config = dict(
    d_model=512,
    n_head=8,
    head_dim=64,
    d_mlp=2048,
    activation='squared_relu',
    qk_norm=True,
    extras=['capped logits'],
    init='normal',
    init_std_qkv=0.0545,
    init_std_o=0.0,
    init_std_up=0.0545,
    beta2=0.98,
    decay_shape='linear',
    final_lr_fraction=0.0,
    steps=3204,
)
MLP neurons of a small language model. Each row is named by its layer, matrix (down: output weights) and neuron, and shows model dimensions 304-399. Each number is 128 + 24 x the weight over its row's rms, rounded and kept within 0 to 255.
After each neuron's rows, "fires before" lists the tokens most often just after its 100 highest values on Wikipedia text that the model never trained on. A number after a token or word is its count.

L5.down1707 [159 136  94 147 171 148 104 116 154 115 113 133  90 113 128 140 132  73 136 143 118 123 117 149 115 112 116 157 144 156 176 101 138 127 126 132 122 114 110 116 116  96  97 138 132 116 153 191 155 137 129 151  55 130 125 160 117 121 137 144 122 101 162 136 150 109  93 136 143 171 140 136 148 140 117 139 123 110 124 161 116 103 181 117 137 153 120 141 139 115 124  96 123 180 120 156]
fires before: "2" 24, "1" 19, "3" 11, "5" 8, "4" 7, " " 5

L5.down992 [125 117  73 195  98 153 148 142  99 100 110 110 166 149 122 129 110 133 158 139 140 120 174 100 163 134 156 146  91 130 139 124  89 100  79 120 109 127  83 114 120 119 136 116  97 100 112 123 142 161  63 137 147 119 136 139 138 125 161 152 106 147 134 111 139 161 147  94 116 112 152 174  95  89 119 110 169  97 123 115 123 144 119 148  97 145 116 131 161 159 161 174 133 131 101 133]
fires before: " |" 55, ";" 13, "." 8, "N" 4

L3.down1758 [ 96 115 124 112 125 103 133 140 110 133 125 156  81 137 138  91 149 127  92 107 138 159 148 135 170 122 151 146 104 146 148 140  85 130 137 125 150 145 126 177 168 108 125  99 126 133 149 120 124 108  72 146 136  88 106 150  92 133  93  89 112  91 154 119 140  98  94 156 156 143 118 139  93 117 130 147 143 133 156 135 150 119 154 146 126 125 134 108 133 145 159  87 148 119 145 116]
fires before: "2" 31, "1" 22, " |" 13, "0" 6, "7" 5, " |\n" 4

L3.down565 [ 70 155 148  93 121 134 144 132 113 111 162  95 129 114  97 180 164 155 143 119 127  96 126 125 134 128 112 137 119 133 137 108 147 154 141 154 164 122 113 126 147 156 134 113 132  96  78  69 143 149 105  94 134 103 143 107  96 129 118 105 128 159 132  70 136 152 136 131 122  86 124 115 118 125 156 105 111 113 141 138 159 100 168 120 121  83 165 115 101  91 119 101 151 109 167 130]
fires before: "0" 20, " m" 15, " |\n" 10, " |" 8, "\n" 8

L5.down764 [165 116 155 144 120 158 149 146 126  75 146 103 118 107 145 124 132 145 135 112 132 104 141 103 152 140  95 122 135 135 160 142 114 108 143 125 108 131 172 157  99 143 137  84 112 160 126 127 110 147 102 135 142 119 172 113 140  86 144 160 112 115 149 152  96 133 122 140 109 133 138  95 109 180 142  74  97 161 138 117 134 121 116 110 143 154 114 169 107 137 138 124 108 196 146  80]
fires before: "4" 33, "5" 19, "6" 13, "3" 12, "2" 8, "1" 6

L5.down693 [127 131 118 116 143 138 131 128 123 153 126 144 115 175 180  97 122 139 151 155 170 164 128 108  96 107 156 155 112 133 110 103 110  92 119 171 140 142 146  96 157 118 132 121 132 122 175 129  95  99 159 133 152 120 159 156 120 128 105 158 110 166 132 139 113 121 108 152 121 117 140 104 122 121 131  92  78  95 130 170 105  77 123 130 109 120 182  98 131  70 149 102 103 110 161  91]
fires before: " in" 25, " to" 13, " on" 9, " " 9, " the" 7, " by" 4

L3.down854 [142 118 132 145 159 180 117 137 105  89 111 150  96 125 142 147  99  93 133 142 127 141 137 113 178 133 122 161 149 105 141 102 179 183 111 110 134  71 167 119  94 139 134 154 115 176  93 141 110 142 154 136 113 160 143 169 124 144 121 144 189 148 134 131 161 121 134 129 169 132 114 111 188 109  93 142 119  67 118 129 158 104 141 154 105 125 106  89  84 127 168  96 130 127 115 171]
fires before: " " 60, " than" 4

L5.down852 [181 142 112 141 136 140 133  95 109 167 146 136 141 115 136 139 133 103 116 109 165 119  71 133 109 129 174 143 117 143 134 146  96 103 133 113 173 101  88  92 143 146 140 113 123 155 120 130 109 126 149 131  94  99 159 125 177 148 143 130 160 117 105 190 166 134 124 168  78 128 149 130  95  79 130 112  55 133 130 123  74 130 141 114 137 119 145 104 146 120 175 106 155 145 157 130]
fires before: " the" 22, " that" 17, " it" 12, " \"" 7, " to" 4

L3.down1397 [144 124 141  91 121  98 112 111 118 117 128 107 133 176 144 147 150 152 133 164 135 159  96 153 110 110 149 100 174 126 148 106 133 102 164 162 118 140  95 104 148 162  88 141 101 138 166 166 102  77 114  98 121 132 148 137  84 124 120 143 152 148  95  66 144 120 129  99 141 135  82 168 103 107 156 139 173 107 118 129 101 128 123 142 179 128  94  96 132 149 118 107 128  99 153 134]
fires before: " |" 21, "." 17, "5" 7, "3" 6, "'," 5, "8" 5

L3.down2038 [106 154 144  95 114 149 110 136 152 145 119 171 140 158  84 182 151 116 117  79 112 168 155 158  79 116 148 153 132 119 154  58 135 153 158 136 178 101 132 125 130 140 134 125 131  82 132 132  95 118 127  93 137 115 163 114 157 142 153 135 138 125  84 149 132  92 115 142 105 121 103 140 137 154 116 147 125 130 119 150 135  67 144 156 118 108 157 116 139 115 112 148 128 116 129 121]
fires before: " |" 24, "%" 9, "\n" 7, " (" 6, ")" 5, ":" 4

L5.down1255 [113 172 144 108 126  90 128 107 144 113  94 171  86 120 137 155 141 130 132  77 128 119 142 155 150 126 154 129 120 148 137 142 142 163 131 133 144 120 127 165 127 124 112 131 153 169 104  82 118 147 127 116 106 123 172 131 126 132 144 152 105 150 164 140 131 121 137 121 135 118 131 145 106  99 167 173 110 126 143 104 123 149 128 165 122 118 164 110 140 129 141 106 167 114 116 140]
fires before: "2" 70, "1" 8, "5" 4

L3.down739 [101 148 119 132  85 112 151 155 193 111 136 110 108 121 117 142 130 103 101 156 116 147 143 105 111 113 151 116 118  93 127 103 128 133 122 161 132 136 159 106 123 152 157 181  95 103  95 182 110  99 158 122 110 144 151 141 128 105 150 114 158 130 107 128 103 117 119 110 141 119  98 174 125 105 136 160 139 110 157 113 123 116 114 136 130 146 128  80 119 124 162 129 173 109 137 173]
fires before: "%" 44, " |" 13, ";" 10, " |\n" 7

L5.down1624 [130 100 109 133 159 132 156 132 124 120 145  66 149  98 146 103 135 169 136  75 129 166  98 141 129 102 124 115 119 165 128 128  82 114 113 122 146 103 101 158 102  94  69 117 137 124 121 104 155 141  79 109 129 166 105 134 181 119 135 115 115 126 179 156 149 116 167  87 100  97 102 118 112 113 126 127 102 131 127 120 149 153  86  91  99 128 150 128 148 168 117 187 127  81 124 139]
fires before: "." 33, " |" 22, ";" 13, " |\n" 8, "–" 7, ")\n" 4

L5.down787 [156 151 136 120 133 109 118 152 189 128 136 121 139 128 118 148 107 134  89 119 112 112 212 103 153 132 106 119 145 153 153  79  73 120 149  97  94 159 126 147 152 147 124  48 118 161  87 103 154 163 108 149 126 137 157 181 132 157 136 140 130 131 154 128 132 142 167  99 110 115 124 109 124 135 144 122 101 144 146  88 164 138  84 163 150 153 136 117 140 153 108 123 149 134 127 116]
fires before: "3" 49, "2" 21, "4" 17

L3.down1477 [134 114 110 118 143  96 129 161 126 157  88 133 132 106 129 154 115 108 134 138 136 159 136 115  85 108 130 142  92 111  88 125  92 124 117 108 170 121 139 145 107 141  90 114 134 142 129 113 161 143 145  73 130 143 103  99 115 118 121 118 135 123 146 159 132 121 124 136  61 117  69 138 157 150 155 105 125 121  97 113 167  83  91 133 153 135 150 105 143 130 150 135 154  92 111 152]
fires before: " |" 37, ":" 17, " " 16, " |\n" 4

L5.down1433 [150 137 109 103 107  85 101 137 148 111 164  93  94 131 160 153 115 140 106 143 135 124 123 154 126 143 141 128 132 135 103 145 118  82  94 113 116 147 102 160 121 101  90 104 139 118 122 176 120 118 105 165 154 127 119 160  91 121 117 118 134 169 118 136 118 113 157 130 141 118 106 155 126 160 134 162 106 122 120 142 115 139  82  99 118 122  66 116 122 133 131 195  98 147 182 167]
fires before: " " 78, "0" 7

L3.down1473 [102 105 123 105 153 110 150  92 139 120 145 136 122 114 134 124 135 146 114 134 173 138 102 185 175  92 127 113 142 140 140 153 121 195 147 177 133  91 105 141 124 109 134 112 154  99 129 132 163 105 104  91 149 132 153 166 130 115 130 157 130  78 122  96 144 166 123 143 125 155 135 122 152 134 176 120 162 138 137 118 169 113 150 114 161 137 110 164 162 174 149 104 116 100 146 144]
fires before: "1" 17, "7" 15, "2" 13, "0" 10, "3" 9, "5" 5

L5.down616 [124 121 128 134 176 147 105 159 123 113 101  98 127 148 112 201  69 138 144 113 150  94  91 128 169 125 127 123 132 145 101 146 155 128 130 113 126 114 152  89 157 124 123 131 176 108 124 188 129 143 177 120  79 110 134 145  78 102 108 157  98 160 126 165 153 113 120  95 129 109 140 135 149 133  95 145 181 120 121 129  97 149 143 156  85 164 124 114 101 172 140 115  99 128 139  91]
fires before: " " 30, " the" 15, "1" 6, " of" 5, " to" 5, "0" 5

L3.down898 [175 102  93 163 111 134 143 111 125 118 149 108 109 161 132 134  95 123 114 175 115 146 117 134 151 101 126 131 148 112 156 151 142 136 135 150 107 122 138 134  96 115 143 141 138  94 157 120 115 111 123 119 164 145 113 146 116 114 114 127 167 127 102 148 166 111 140 148 139 127 100 115 159 128 189 141  95 120 105 108 156 147 103 145 111  73 150 126 161 154 135  99 132 124  96 153]
fires before: " " 41, " Set" 8, " Total" 4, " Final" 4

L5.down1183 [113 118 118 102 107 132 138 152 122 185 107 133 127  91 162 114 125 136 117 102 100 147 129 147 158  99 108 134 126 144 111 151 107 152 161 117 123 124 161 114 128 156 147 131 113 101 118 160 162 147  84 104 100 135 138 168 133 116 108 151 115 130 181 129  85 134 147 175 107 130 102 148 125 106 143 157  75 147 173 149 181 120 123 112 147 151 141 131 148 118 119  97 153 101 124 166]
fires before: "2" 27, "0" 15, "1" 12, "9" 12, "8" 8, "6" 6

L5.down1881 [123 121  73  88 122 116  86 110  90 187 118 109 140 136 164 154 112 148 161 111 137 109 112 197 118 123 134  82 106 158  99  99 103  88 103 164 166 123 121 119 163 114 126 129 159 110 127 121 141 123 110 111 113 128 118 160 138 114 171 140 104 143 119 132 119 110 126 142 117  99 106 115 172 108 144 127 115 103 167 143 111 103 152 158 128 101 128  86 116 133  91 117 133 140 101 124]
fires before: " " 47, " UTC" 7, " the" 5, " of" 4

L5.down903 [141 124 141  90 103 135  93 132 165 119 158 130 125 111 152 116 129 148 126 149 124 120 140 117 130 133 143  76 114 136 123 129  73 152  99 129 118 156 168 139 120  77 110 131 149 143 184 191 142 135 115 128  96 114 136 167  75 122 150 108 107 160 139 116 147 141 124  99 113 167  71 156 144 148 115 117 138 112 111 109 138 112 116 126 152 101 126 114 129  96 142 137 124 159 176 145]
fires before: "0" 52, "1" 15, "3" 8, "2" 8, "4" 7

L3.down313 [ 91 130 106 138 173 144  88 141 138 116 110  98 186 148 138 102 123 130 173 163 107 130 172 103  99 121 108 108 153 130 141 161 148 139 136  99 156 153 133 135 132 159  92 153 131 147 133 153 109 142  66 122 139 115 121 121 105 155 129 134 122 159 130 112 112 149 115  87 111  91 152 156 152 126 120 128 132 116  99 159 126 112 116 141 140 148  96 108 134 151 150 119 105 123 165 111]
fires before: " of" 50, " |" 7, "==\n" 5, " that" 4

L3.down1409 [103 114 135 102 189 110 126 122  96 153 142 101 155 179 166 155 135 154 127 111  97 149 148 107 128 144 157  85 131 167 152 121 155  97 132 122 119 108 104 127 102 185 129  98 172 155 171 135 109 114  68  88 125 137 136 104 111 132 127  90 118  84 123  79 134 114  76 129 114 150 121 167 129 161 130 110 122  88 107  93 125 125 110 173 133 143 123 132 154 174  97 120 125 176 129 122]
fires before: " |" 46, ";" 20, "4" 4

L5.down466 [112  94 138 104 119 116 164 169 145  94 135  96 105 116  99 107  97 155 151  99  87 137 131  91 136 138 101 111 120 138 142 158 140 168 138 162 104 165 155 137 131 133 130  99 102 159 182  86 121 137 110 145 119  61  52 120 143  73  94 148  97 118 141 148 154 154 160 117 121 142 135 108 145 166 104  61 105  88 115 115 101 120 122 129 140 148  95 129 133 155 129 112 108  94 128 102]
fires before: "6" 68, "7" 12, "5" 9, " |\n" 4

L3.down183 [151  84 153 136 122 113 115 136 136 153 160 141 122 116 109 115 163 129 157 133  96  76 145 118 151 110 144 167 104 125 130 181  47 148 132 125 153 113 142 140 158 129 116 135 140 147 102 155 135 121 108 121 137 100 127 131 110 143 119 138 133 101 168 108 169 149 103 124 130 136 151 153 104 169 160 103 159 153 104 162 110 198 161 156 106 112 127 141 100 157 110 134 117 135  98 151]
fires before: " |" 66, "1" 6, "5" 5, "." 4

L3.down537 [120 125 156 111 128 110 161 148 123 118 110 177  77 168  84 168 124 117 107 141 154 140  76 107  92  99 131  72 129  85 136 103 181 112 124 128 105  92 124 173 139 177 129 150 128 111 125 129 109 115 149  92 139 139 136 163 138 141 129 138 156 103 120 136 121 156 151 147 170 153 102 115 105  97 139 154 158  85 138  95 146 124 140 164 127 101 107 132 127 162 146 126 101 116 154 134]
fires before: " " 32, "1" 15, "2" 13, "3" 8, "5" 4, "7" 4

L5.down2032 [ 75 157 179  88 127 104 105 131  96  67  86 131 114 107 116 130 133 171 141  98 171  89 139 128 114 162 112 159 107 121 165 141 123 131 164 118 154 161 181 165 125  88 134 125 133  73 120 175  95 151 169 128 125 103 108 162 114 134  81 112 141 113 138 121 151 118 129 113 152 126 172  98 102 124 136 148 140 136 130 157 125 130 163 128 146 115 111 152  78 124 128  75  81  99 115 152]
fires before: "-" 39, "8" 8, "9" 8, "2" 5, "1" 5